python train.py --num_hidden_layers=12 --hidden_size=192 --num_attention_heads=3 --num_key_value_heads=3 --head_dim=64 --intermediate_size=768 --vocab_size=8192 --hidden_act="tanh_gelu" --norm="layernorm" --norm_place="pre" --norm_eps=1e-06 --positions="rope" --rope_theta=10000.0 --rope_fraction=0.5 --qk_norm=false --attn_scale=0.125 --bias="none" --tie_word_embeddings=false --parallel_block=true --init="uniform" --init_std_qkv=0.0346 --init_std_o=0.0 --init_std_up=0.0346 --init_std_down=0.0 --optimizer="muon_variant" --learning_rate=0.00968 --lr_mult_o=3.0 --lr_mult_down=2.0 --beta1=0.93 --lr_head=0.00709 --max_grad_norm=2.0 --warmup_steps=200 --schedule="wsd" --decay_fraction=1.0 --decay_shape="linear" --final_lr_fraction=0.0 --batch_tokens=32768 --max_seq_len=128 --doc_mask=true --z_loss=1e-05 --train_tokens=163600000 --max_steps=4993 --dataset="wikipedia_en"
MLP neurons of a small language model. Each row is named by its layer, matrix (up: input weights; down: output weights) and neuron, and shows model dimensions 0-191. Each number is 128 + 32 x the weight over its row's rms, rounded and kept within 0 to 255. Numbers have three digits each.
After each neuron's rows, "fires before" lists the tokens most often just after its 100 highest values on Wikipedia text that the model never trained on; "fires on" lists the tokens most often at its 100 highest values on Wikipedia text that the model never trained on.

L5.up666:166143113079165143160108098123149118158179128185111149130158122119117151147160126178163144098136154132164125106164128080119160108115213115146101088141095098126148078099098070101075135137094069111138143139065103116131187042110108163125068087117178133110100126082099122159142157141200165055140153166086124154092107130105147114102090098110113130118121141097076198153135167139110120173139199151133082160117109121124148150084082163126163110105114116160157162155137201168191115120120111091135085096146059064134132094123121084174147109115123074176160088138143158166130097121092162133
L5.down666:105153160108115100103149176097125144151083119107173120143078113191121130108055173128101086117116080150110067119164127173144132106159109095178182145116109133159154144115116181144184133144125125167150111092231154130173062133157188118112118103161167101148099146121152107150110150165157172086122142130096168087090117149102142150136146179181083154113135152138082122115119078158124087128103173103149166145108142144108115071111086088070170107146068116090120085034155106084096101125164090126135119152188105163146178124084158113109172173099145157130082128115139095122158093173160078127
fires before: "\n", "-", " ", "|", "s", " ("
fires on: "\n", ")", ":", "s", "'", "==="

L4.up751:171177127146084101126054156121121057132125159124110125139160170138150142149131154159037098183096120146102152109144150082172083021132121068110126098145171107139126120173127161154083181184143130168102184124121063049096135116125122149089142116129107134162128160083189126119131102108101083175111097113158158176070113123137108196152180112128119072121121152084103113151116087177160173155189123147129129141104143138121124190150163142100168104169152077138127095150114118177144122094062118099191098152109159132157134119106157121131125071094090126105119119102107115150135139169157139105
L4.down751:147105176152104113098111089108087126141154109159165122133112122121163131135147093129152141188132080173166126137132126137144105119118162141148100136149160120148140152167128114218149158069098075128028117101114112134132144138055082139111116084067096122124144129152124109080137086167133137118164105144154113146115171173114091094089091067118150175079126146195133128128103185148149191219133093142162069158147150082150156122156088162093108149108135129138178143138094190097165118116114099125056108151178144169110168085103115122108125099192089136106112076104104097159183152046133119147
fires before: "\n", "ron"
fires on: "==", " ==", "===", "vi"

L9.up599:143110174134122159108098076172146100068117126141103106182133166163128169115093143142151116107068147110084092118110079144123113113127131167135140133151143129172152147090109088114102147164132128141157100169146096154140113118048161187113157167199131086094162170149147084114114171105122119145180154076132179134113133109132143098138179104097145102124064087066144073193177108146133135133094132103139158197090063092116125153154119123151150078122103184137182090099082129188119149141123143159137117073109043157151134092098183117160133089105122177152105061156119079109195169131147131104
L9.down599:130127174071134140179156199099107174116098096148133140092115143125108103087117120101106126123159113088139164104144097129119127157130145079171124116079126104182145115142189085109125095177163119180108086095094146138100158158142134079157075165078129084090122079159110131136076095103177181139143140160096127190144112100130112119142134137153118156102143181114114099122087156086114113078177129117139077053158209147167097119136132207143140145122180114059133142133156104124073156140146147120107116136149188162022105197153108135112119114177128109197104104150174090154125135140153080130
fires before: "0", " ", " of"
fires on: "2", " November", " May", " April", " re", " October"

L4.up322:088104095127186188164147153091180144150102076132086128142154117171078172140169072119101119093176121164143106097120145125106110032085109153116123152081172146146089149109173143054150146181102122132175136113117079208125130125158134167154123139161125117162112105148113092113141177110148130143117136199142119121143123158165129157164134107146145096133146104124161122187041087121130076112140122114095090188089144123158090107128158156195105136080105111094132140132117086145177152151123172065159121126105079171126098078096135137119063128123129067102090169184124110139173138153105162189
L4.down322:081055128161169103130143175116104112170140097176136161102177116147113099127163144151137095131121174160080129166127119247060135000065080149140083124096118079112110122140144110097113117170109093134180101109122156149137123139154129170136141127167133174083105115142130115104144114136119118103125132123134154106159132140148132169121092169159132079137174135115126094187065144147088085108174142095110071109124149160178116096080160169118100163103122118101098112153090142204164122129100181143147116133131111113164091138100118111155143182104133084115085141186094098110175159115130115165
fires before: "\n", " ", " |", " The", " It"
fires on: ".", " |", " ", ".\"", "\"."

L5.up355:209120134097131131127188149172157102119153165097099174166155122129134081142101168151135145145082175088124159166124100135104122115107141098086093091139146080155117189100091104098079131137081118139130146139143159172119136142093158145137148118174156158149118108104127155176136042147132090158076113160175132071169136088110119175134115000143193069131144137189131098169090066104090135152130133198120148099133142116126112148105123168165108129109125143165116064095075112146103184114128163067145128063154134163085112092146109129109129116075127109126143095095152104150114152134196140145
L5.down355:161116139184122084122111122146138151171100063169071059191183154120139100098117180167151096107141111130054132105143092192134123164136092128118090138182144112145145113157159161172082151105159110124151114114078131079137121163152187143107211152095127093102129114141138100159172049118093146154137109105121119149157153144099120118107114093141074133087081109132152093154144132151185211125094156092147050161112098138146068128105118115146108118173089117120166114153081097097173193140087133100092139075187167151134144141163099158098109142094101160151161103111140140105185115079134097143
fires before: "9", "8", "1", "2", "5", "3"
fires on: "1", "4", "5", "^{", "6"

L9.up90:096116139097080096139127141119154105128102158159109076116111130154124165099146114153133146140077196113093123108128064069119148147140105134140139134215128112139099177120160179149168111107123091131087157150167087161165130113099129131086150121090101121121118104152053141143096044095112123096120140165116176107111142092156129171174089186115108122095144140195170156169117182151107137157091073148088160108087063118128107104134139104119113130082181076155163106190145132136110189212124175162164144107139075121169098178108131116113094129106132069138111094115071187123211117127163146127
L9.down90:160116104156190157153125091107197114193081112160215142117081104097131134132176130130089106092109152038122117136148172067160097067146080168065186119143106157138168146117147108150118141113113123130105130141193133153069149159094136089154124122165190152144134179138150125119136162141190149106163145107145046098191117168135168103127094132118161113131127102136113075076098185142098116137074116110098110126148175111126143126093163183102127130102079094122092126098115102129146149090083095138125170100055144148107125060149148161154126112105096148115139094105171133138155159069138161167
fires before: "9", "0"
fires on: "1", "2", " life"

L5.up425:164099103122128144152124082161156115141185155144156108170153148162118124160112107135120050113113111118083096064131107181129133101134094183159100129144149150174117076093168092141120052126094160136203157109113176093124159143140146144061118130198088183063110122150161143162084169142144152160150174076181120085108083132133091153074122066087144089141148152156144188148130141097116113109096132127091118099141144150091103100133149160162121152096138098141126106161118137119105122099109103098068130071101157097095140167141121087163187210158153090089180090122148180108165137065153101147
L5.down425:106122104058123143107100159102115138181143078175096123138126144129134112116064101132092124172111154138162094095180135109133093186102234175164123128139106129172113173115125101166128155118171160150070138140087089146112170084123098113147107109153109198120089151129132123137096145092159130145132100106130144165094121169106122086129126138171182151134111113162139062188176084120172123177026102117130053151131124090140178103121147089132126131154071126161121120115132114144120059114148098167113171122144168130120107082163069143124055151172186123129130187143078169125117129143123184088
fires before: "s", " the"
fires on: "'", "n", " between", " number"

L9.up399:102086077141097197133108090144155147143194096150211099121144135129106129107075096192119102073073080162102089063134124149153159150087127130183124131169138121235077138093080091119139098133117128192105171144133136133130145167131091157120118147100183157133110118127138159142117153167102125141088105103184138066116079107148119073150133114093151110134112157130092094165139108090106163120120158105152123109172186106116111119139085088193106108103139098084137121187096115168124161162060177113101141127078110150137141109137133160116127180118154148146080136104173149168108172100132156213
L9.down399:140138149132130056114176155100176144102140149120096146077099108122112135163123097122091119158089127101141086134173072107117093131096149119121146118132124100128117131098148147136152160149170101128160130124095085150114080124110183068088047164166142191138122188117137150122135131089096123182155134147149120159168121132129116141099106197096131123125190127155148080111149129139112129150087066162060117177136044090114132074115204129170129094149099132181125120164137125160090105137122032185037142106165108116187181124191133133080125114102130108154151128165177127143160098106192108138
fires before: "s"
fires on: "'"

L9.up222:119052136132132107156172112193180139154119136130145062119145142106135162116080163207116115093169158139169064076119127143142126122107183131098163126180070155150126139121162123115113124143113177121094109124086048146145124136153186149132118107125133125152145176177138163135150143134141138141136082155133187156121112101105174144127140183131114071135150121167107077117150176083133125136128160119174107070103140099116158125101110125145164185103139169115209073112073125084112133127153131165127119121102094017126117078145172084110130077065131080122138072096127132143177102124146061080
L9.down222:178157153170170119171153096132121117172108127142098133090149131110127115090156118133173143119133112161132127179146106129217177171117118116119125111148100101098085167122070130142112126169158155121062091083083063153136155122077144114141067138171173114124165125187127138153074139099096060176107100069175179125117124104138134144156124159116122076134083077172151170148137141140185063146120084163158073126070149170101051163089096091172115119145099123132143157137115088092100204143141144124163159151139099139102156139115133103102108137050132139091155111136147063136177146135178097098
fires before: "1", "0", "2"
fires on: "0", "2", "9", "1"

L5.up430:204122155063136136157071090095117164118184141129132062142136165177153149170149060145147157126147154186146121126219162135175119073080111123086126072133120093097184145108132097083153121160048166157132167165086107102148077130084150101184102155125135152154140092088158146111151087076175145110127120055131131113102194101086181117111129174146110071161155134099128079114131094128145131110133142149087122148057136131145138157108133134199138071087112104119127157180119086095124132130130152166129118133164093162131148115144085126113121121122185123147153127136121124150072102195098141144
L5.down430:080131119092123110109114125094130106098159110071148079115152151094163197148082163107151164096133123124054114138123117094118167127152193070151122072117056175166132092132130126196103127110135138170173171135135130104131171095189127112156121092186108203159079133134050083156162130102161114118118107182112124061118101110126117093125151126121150107073137118186119154136124104120117136128167114145126161102114089116134107159121134185148133088143072155187118112071174190130123142194102097128192108150132158159182131111042125151127081164128091158125120135160175154116069150117138118163
fires before: "s", ":", " CD", "}"
fires on: "'", ":", " Born", " on", "k"

L9.up581:159139166142124104139152117160179109131178135109133119175174183133116135141119125107132140066171140136109178118131147090095140127116172125161137088080088118185118119179075101126130126121141105112114095137143134147075110133052159163137098102062076165147147148084134132152130127162188175104090151112087106116157084126196120157111150154166079119129077113152187145187135167111169145118146111162116106082156088175110229073164122045174138126124083112098103156136088099156125088184145154131176165127140123095022143099150110127176159180129095123115111115104072144129113160138122132102
L9.down581:161072111140124089077070091066188151149116107130118132080125115133153115078159171133137124199148207113098098169149144175113110149144091122121075059148170071097108149126117194167140155149108153154123123157157155130067127096140157111140102070097121106119099067104093129157111147096156079208180123164117096147123154120134131145158117149132128132179100121138101069118060097119128083152157097142122175147143121124107130212191071128130119150124180102074150145118117130087100087147119123118103153153120162147094141108174171155178127162171117098088182086126150118165132150123166064104
fires before: "3", "4", "5", "2", "1", "6"
fires on: "2", "1", "′", "ki"

L8.up88:150138121173156133112127072146129145128135124119132120119112137151174128125054143112145157136135166138097119128123075166104075106083133181126093109114086111147137139158121126161101214160085100156103109126093076169129106071097141160075119125110069166144147126115078079053132135082130178181142134112124183139179148128141104074129089124138097104133172166184096126104133150056182170097081184136100149127169143075092138102169167128182101091121137106143149151150128176110119161146173133225124115114088106171160109061100181073129171141115163172166143161101127121150156111067105114125
L8.down88:108100198115132141162140128066136175087197124113192105171089137139088121153104097118087155064159122159144062128135149089164144132133092113158130077174079105102107144173144103163172100101099182137102096099169155095101142174104123105139115170080170061096195158162105154163092111102139093146144122093137160145085097136157149150074188164108136136134060123128148146151101190140098123112091146064133135132123071143161149113125122150160106174149176165096153105104107119130157137120134163054144158178141104140111120193168109111114105097057109086086088124129107134166190144128160143101
fires before: "0", "t"
fires on: "0", "2", ",", "'"

L4.up446:097108067147110115146134127097122097144125130140131134150129120093079180124143121147132117147109074115149145098086148073075107106094144118131130104182122143165070169156074154154164168177140174144148099164096134134175111155104195126156103144121188127113058138096117142115162174123123076114108084139189123167114166088135173146171153135114078098127115098118147052182150047151210150201090113146100113119059106087145153143114122135115146123144178160120146064167159141169085133117100105168151097104140136120164190128113103084142089078111112133121102148099140174105086209081163126105
L4.down446:169106197150144091215168108164147088165117131121160103115166120133128104124154168041107135120112113128155155126138119150160154109100114163147120091059132081134197134150158165109107143100130171080050105212081113119164124109034128116136166097059165130153128095120118125093045132162177106127119163137123110158083134162136175151073142112171090159178191137110093158140134117106143077100140144106159147146106125115125096111147130137132141121159102134190125178103125110123114149133136171110110161145142121144071150088117123122149141145155127072103077157110081030142119097138183131147
fires before: "\n", "=="
fires on: "==", " ==", "th", "Reception"

L4.up600:162173101137116116128128119150131089133086112173111086149155094169145131127132158152086127125146117136140135196117104124194083105137154091129171114130114153141112139083129161128135104135193115081143107133137079164070124151091072088140119098114114181133106230144058149067120116103151137122084115098150161152124198141150110100126124089131132160089121061092156092156179086104137137099198091135136111132107171173104111113172136131211035116112110124119149119078127095070107146144161160085159097135156117184086124109125175170146107108113080120192110172098152117174097128152192173124
L4.down600:129117114199095148135114163170114105152158121062099155173155161115120105103143125153165109060095083134145157194100128111124175099040150090105100174149161109154140163191132158100129115125113129105147142126111169149181084084127111127170103093132137184151143169076157158094103126172149128133075134170054113174131112122070120167126187127137147107132086140102099093081119112151115153125164143122120120137096180066141116139135069163090097111145116095154083167141103158091107183128087098132099175167139142154067137122088122086106059140156151140194214080143124112137143156135103088161
fires before: "\n"
fires on: "==", "===", " ===", "====", " ==", "time"

L5.up163:137149087135119097106088073120143089094069152177058187106115163157123153123105118134121172208109136141170144104189166091111099112108157164144119098136170172069131096164132128138154166189132153128180153150111216092133069137093134113121121096110119159116112116161090104139189113071149155133097123077119124127109092158113125177113112080105121127153113117123101106096120148148143116061148130113110105135097123090132090145071193155139140099089071173169104156143134136116196147174056098074139156132140108133092108138138166119113137120182044085174089161163120092103145096155191148126
L5.down163:120159126156142151139131165109036203172134115134169141119090180104149125171148094073164108133134112136143121154116129134132143128104083146137097111105121094164136119143083089095156128123078143117121147088168058109069112115164094232145148152149087099183088132165152099080107121180099103102076079165166129150139099084116065103212138131142071105046123106108136116161146094139142108190124156111100121117118111209143154123128101192154096120130126182123119113163114173118166085099184150148149120127130131131136132126110107166188161111118161129090214099150140122119136134107130061118
fires before: "\n", " with"
fires on: "==", ",", " "

L4.up658:097179158116126129132153172134156212085130154094169115185150178122097123119178197169113116132108199118096133108167147135133078130182138106098135165111107141113120093094071118173114156194153092131147166107119163144162101127093176121136097087139109132167144111205139118133083067171108131121114177100141097163079120138120179163147104102126103122135169119140173125128143114119144091161079088075132075071067132098129113131087136057163114158110159101112140143157177078066147139115104126062165142141094069105081166124109178127148152136125138112152166124061047163148156136118139139135
L4.down658:115132107095135115145182145103166122150090151084075104110101090136062123118075149115121181098111147110165154157113127129134087086181141091124134115152081169199074140123090098078180099118158155144204153131143107137133125139136117115177093189151116139131100047063095155114205161138203092140163157133138097079079102114082084162139141127134107148156130135129216122179087159147099153188136154113110116141198147108124117119114122163124150082089173112147163171122058170057148117105114110142131154127158114089098147132122136094118114118158100156110115107190184136078114129122117157092
fires before: "\n", "le", "dan", "es"
fires on: "==", "phe", "es", " ==", " Ti", "Ma"

L8.up548:111146176180101201123115103162149150100174124125104103147101119129105179102122179168140162153138171108121102130167132129120130163138113126114096114156119154190158158136207179076141150166161149138143094135131104108137069168095119173114115116143067158169103143138093098114089118141158097111077150142110131098163127097127140091144097099087086067076144141138149157166149136153104136156076101130092066148083124088090145110144108154095138135221149160147089148108084138117173180163100109197141047113104060148145149146159120096119076110058172142147161159154086174138133051144095099159
L8.down548:138182117099174160141133136058108051152094105113207133152129131150079152128134191147089110067095109082090143133153141095158091100080148150120123101102138231173145077093080075124097095132132097128138132126148173162157178175203104079114130130146185151152119113103155089147092156158126178119151133099121125092157137131118167138109087160127129114148175149146119130076095121179138106151059118061139120115162127127135122084167156057135152171072098133095122075129150132123124169132087110146122132150107160106102067121120140139101084127166135161127104093127141141159202171133151197114
fires before: "9", "8", "7", "==", "6"
fires on: "1", "8", "9", " listing"

L4.up404:143185161161123099114131091085144094138074085142055083114152111145107141089120131115153141177120128164097134130148157102166087121119155137117127122120082123110111095133141112094173161160102110094186083092104159154080103101149168113106150133137138202107089046120106082128145092152126210108142171125135035108185163110137095123090074101093156102129120181147140123175169139142173154134133129148109107120152117025157141109125140123088110144042142116186201121088109131156159095133134125107135161075153089168109139126146128148160151087123092126201165174169120173147171127157126098114
L4.down404:151149104101106140171080106093136137080101113084199182100089127131136068137126137101099125137146125135166202191156098142078181086140159121125135107110143174160134126187117103156141065158214163157101146146181133143201074108086147108162118105122177100139075125142170102142093121105108169086184143116106162147083142132066182114116148089133109197131092134072118116122104142126120159109159081162096152173113108126144146131068119123119143119096048174096125150141139194084189108128160070124150089120136137138136171130126087150139164160134166080108137110088091084097127109129098115140
fires before: "\n"
fires on: "=="

L4.up224:169140089118140131048103120100117133095108087099106134179139155145119122184127150096108129148122138153096151133169152050179110012122129109102128087147096127167126133115116113127131087136146075105151113118125129148083142132189149167103171210098124149086138096111134133196137115141124141112116151140123106150108174117113103167140141080062125134131115125123079088184142077190177114138156127147120086131174164064087119185078126125142046172180138098195145150140077139122138129119146121086161078075164083156141150108133106209132125117168137080130079197155114149149146146127115121140
L4.down224:196127120089095113172135116074151143105102129106157156147112132111111067074160125131163129144121124171166058166127140137107102057160160111172137095138116114124111165131123138129112107168188157130152156081121151143106098119119133128104096184118159100106093081099119118161163136105129146090172110133094150161077148127100169146109089120161102091205117173085114169157164142161202151137152126082104024163156102084107098174099112095059083136154081181168157141124082185126218175081132088076127125098155144139154168122134105179142122095121112137130152185109134133107119148085089119126
fires before: "\n"
fires on: "==", "===", " =="

L8.up410:150151056098098122134172141150179123101217119120130124190126132127087155127145085110080027123101115169122106077196039074142138127113132128146106060169147136122167115171113125119159096198062175126135200146129127131159178117127182169059115091131130168087119116098116121126135156095142104109123173109126090103129081163152108131187144129124123119147166144128136132153099071155112129149123123054134187158127132126175102124160110114050120118088131121134133154087098121156128112143174113145145076161135105151132199070139153160133164104120133096195125124133137116133122161080144106155
L8.down410:091128139157084159061176159149162095121137194150117136094138081132164171161139155101160082184099175139143127147131120075185122177081102144142160114096185124088108127132063138123077116094085135131128171196100116199144171098083141096059100094110087138110180171097097132111140125147094134118091116097173153167112105103200103131162109152025142124136144142109080110156168081102170087138098164079176178124138161147142185148155133116098133133126125137129123104142117112159163116113165108093197090143112109138076126104120188086121085122151177116125160092089133156099091132123138129129
fires before: "\n", "al", "ation"
fires on: " ==", " ===", "u", "=="

L9.up356:142124100152141129140152125098200158081118118116180190147173147154105090091126061119196163166138154068117093123178115117080111075191121107128126159100109155188127069143138104121093109135058130162134156117105109147108117170063178103069129102153223177109089136118121171099199089176101133091133090107094087141104116176094154134109099117109126118142187167180124165118107113143117127115146131095163108116195140138112086170088139129090146077183109090146113135097105156120137151161080142187100121121150110199138121109126121137135106158112171173139104128131102189127090114115129069139
L9.down356:123120140148097089116126190135100114161120130122132101111153112158127158136082153110125131134135080186170105170128122174140113108136191132147156109197089148157133138121138144114142065150149117128178168160115124192115124096175058143088114169136147144152140120156150106169123142132158108099183106094122157156089132109198055153184199163130077071089078115095139093146093142117150133078099149141126086112163107096083099084097119155070153091154099160092149104097134143108159116161132109144141082059165091086133120146153115183144139204184140097130135149090175094114051100061131156073
fires before: "|", "-", "0", "\n"
fires on: "\n", ":"

L2.up91:208084112109181098110074090147128145091102126168130104182123173137125101132149127229153114163133170145116150145110131165149140100170110152125102150179096061138126146101136082158119140183109120085121140153110161141095147135116159125064155112119170161158209099126128171139112089141136104108108138103120116100188185132124105137172144128080196061109100121144100130173133113137071176168156138117095144120144111137121146151043095160114143109122119120126134177117121160185111172151099113124128051145183105122114161056149101062155067124153117116078193122111114155111123078152187133123
L2.down91:157117107116092096037097100153153132108119150158102114184075134133081093098162136181161107182121143115125139132136177066118115137120130142143154120192113083175133129072134122157134153158051084114208135089141143134054150103115100148111159127124151126093143084136151152147116114180140091125140117127115123087224172082098125135134135167102129114124074164139123113168160129111093148134142136134133135120176085147096124188078124151076175139094074155114099184082133154109076203180109111144171100139140142110111174064126146048154102107172111137119134120167096150145096108198132108157
fires before: "\n", "---|---|---|---|", ":", " by"
fires on: "---|---|---|---|", " by", "ed", "|---|", "|---|---|---|", "|---|---|"

L4.up14:152129137147155192107071096112114112164189153151190167152141138163165103137104095144138165106098073123101091088130168146103080144145172123176099160170115094144150052104145172142125090082070123142119117139127150083156094104162133140130149149101162127150176151070066102136114141065086096165135110130100089137100079090189140148115164111181165173162088177151133122111168105156166114107119134122140109118143123135198096136060177149173137120077128130127159119105129113127144086091108150136125092118072119103060058168124070105170097111102111164195115164129183123142060118150160158126
L4.down14:152097186172178149111147157131187107115180160135096153142128136104138123162115071137188150147104130109103201121091155131152040130171147151150118152090109118087140151112129157172119098101149116118112151111110110126151134053120138161134148065082125138191112097084111119140068138120137183140083083165113085128134114095131088080146131062085154088166169139174168104112142121115078158120111101170174095162116101122151109120059169152087140079099137145070119070181145132150144121140203187145119113167077115114147129132093086142083098094140113152154160095155139106200157143189134131084
fires before: " ", " of", " |", "s"
fires on: ".", " number", " age", " November", "om"

L4.up485:193122133080108102108143111175132072115063149137099132105130184147091147089109145126116091153169153114138088102166145139067112152151177153083080130184137114209138138116125033128127117171085148144081067139110147155109139158123156133095074098109099204059124182098087153118164083115158138139093154125129182126099133119159160118113121171125175085188177115153102137148188132158112163115157062152160058152129150118123127114123141120068116150098114131077128068080140166106114125156152158141122102179148116125120148146086117112091074128151132131157092139135100149151149137104209076150
L4.down485:081157086149132105117109096145045134128151155080179115126154118110088166165112124187115140141133134103130095089151181114179144068129170136201170126151171070134123202153116207167135127154140142084130169131126133109067142183106146126122161143124134124127167101079183158138078166101174075136145125077168142144155083127142129103102086161153072107142159139144118186075136132124135171120038139099113139126120081125144133158103109111156108132115113171099076120080168098127136148145072192140072172125111126128144173054125150146122091105122101137143171089160133090087120081142069144114
fires before: "\n"
fires on: "==", " ==", "---|---|---|---|", "in"

L9.up189:173096158122111095121169136129164068096168149081142108147177159184101183120135171159161126154098100167094117104151141127092121123176173141166206123113129148125124109169126134184127109096123181102099163165118103104086094135138141071117144140151163124128105184078136102086178089144148110103164087151135135093182120155155064154106141163143139167162132122104106079139062065105105119112181145084160186158081167145133123172147093159164099114094091075157105156070156115100137103108096117131177121108178178128108130081152151104097096055149154094139176169086089085138128114110152137062
L9.down189:060124157156158109134119087066135125185205127161122127121106076116096114166127157099160131131121095095116126087163152064129172158103139109167118124145136083112074160159132155120222165167121111109109129151108126078087046176142149171151127109115113105147124127124194144188183127163137169141106135131116160110108124090088140091096103124182059090196111107116129159099063080080132123154078196120102119122071149111108137156083127136120091151106132142105188109150105120181145139102091167187144159078145143120091119131153108176152109136165178175098128121087135159161074157139137105141
fires before: "5", "4", "6", "9", "3", "7"
fires on: "0", "di", "1", "2"

L4.up330:223149176087089142166107102131157159089145128093049171105077123188152085178134122110102122095136168114100136105145192110137124084129110233157139141148138134163139098152130089163109101105139159119101106163144179094142113122151137122129098147157164180088102113148125147143134096029197100148142118165129170140152075167136146127111109095184181146154137095163117121117121129114169147088070091112133125165199128084102103089108120153084096140111123159166140121168122149110118083088136114142078074100134140132154174052129095084088073161101119152119156127125138128132165106091181119101
L4.down330:071152104129183141166156156150093103114151088106147153098142070072136093127116119117173141099142096137105093056113161191101096114134170136143185161118120093143137188082156153049109162110111114078178126109135089118093139082126159181194106213121132159063125159137136124100139122137158102144150120163140055144145107089180137131152068181112132115110092146111186179153125093165110161172103141106103099132080148106078140090081089100106108165151173121152142177124121101096095159119115150076104145068130146124114099152164140105165137190194120156123128112095151128157103186146087124152
fires before: " "
fires on: ",", "-", " February", "y", "ment"

L9.up327:178150125067136097145093137122118155108140150167119141109182106139116069104095138171107091154153118121214096139107163108122128171108076159135151134104119111075090076111137115144111158144103126089143127152110115189111124180066121142107158118165148131067095112135086105144169206103141114118133185165088057123106138162125165119134122138176130177132077085094121187148093121126125124171186109144129122134156101164146065123105168175171105093129140138129121215158114093046170108124128117118201089130175155160095139152076154070104136146147181080168163103165164141132124071089146123136
L9.down327:138102146116091145141086172144166075121098120112113111115148107080108106131118132130137067113094125139143077178141094124103136121160172104145069148095129141076158129145128128158136150153099177130153175096143106061109150110096105136144132096158108146166164107084140093109116158117202131132124145117080142060128113092114151144186139173110118118148148132162186061128148171067101110075128125153136122087118194152115132119205150085097148164136162166094074098170136135194069098128152219140094161106090121177139119103113138150240177131104095122101135049148143109159129171139166102105
fires before: "1", "2", "0", "3", "4"
fires on: "–", " ", " (", "."

L9.up655:117141093094153136162112156162078165110117125169139111166144187089101185163163132124132098119141162131156062145092149100154113100185124122106124108177143152164197159100137098154139101178094103147116072140100076142150146119148153172159131081130159109100097152135089095106173171178134093176131079083160131107139135116177156147161129081125094102178082071103087150117103079148104151113138143162098142164132159161159091180102139134142105152106067175126075148099137086083157109076091114098159132083073145131187184113162097087109124067159138138141116128153122098137086086111190213089
L9.down655:087141156124164130183092099100144096105098135139155174124055078164123112155099139163128097175127111226135090111114119160062085043151094146106125164097148117115059106136184128135162148132125084135128175153192154081108088135128088156124165107185105117095095144107120114119106178135122157105136166191094088120124141135148106152122094176117150122150165106157160093124104174139139117102122117087098203025147084175115163130118092126107152104140177158141154111135109141129162194140132169109148134148191172092085074146089100184123138152101112130152077130090130162126122099153080141125
fires before: "3", "1", "2", "5", "9", "4"
fires on: " ", "0", "1", "2", "5"

L4.up612:092158151109161152134151117134159141167179074151148112095145187167137154097155073075129104131162124099138077083107126024089124109161133081164149133104149127156127150074100097134112147115147093148171117103028128102087128086157157108129118122116130183120113150102092080128137156131111140126117135151142106143154097196090092108110102129077208117080102136101107091154143142138114151176166186149075066135104154170177128124103166110109145163139152164134183152178073155114174111102146136118174046122154148138064105102074140082071147129120143159138153162081146169133119122128126150181
L4.down612:121172141155144068131204107111126168135189079102110148176127150133093169187112141163089140119123127143128155130102128117125066043103145121120134142097158112087087174100105159128129117197143128113129101169096105175128118174097084110098143141137144085164138089214131087109210128142159204142139131135086155153091143092147145092119134115059102184109149160154131118171081075165148125110029144121123219102102114105129153118124124152112099100102088141108127137130105099043127124109139134197059111133135090084116147103112169129170128123109147150154180166120120103138156138111146117137
fires before: "\n", " to", " of", " on", " by", " in"
fires on: "==", "ed", "'", "d", "y", "==="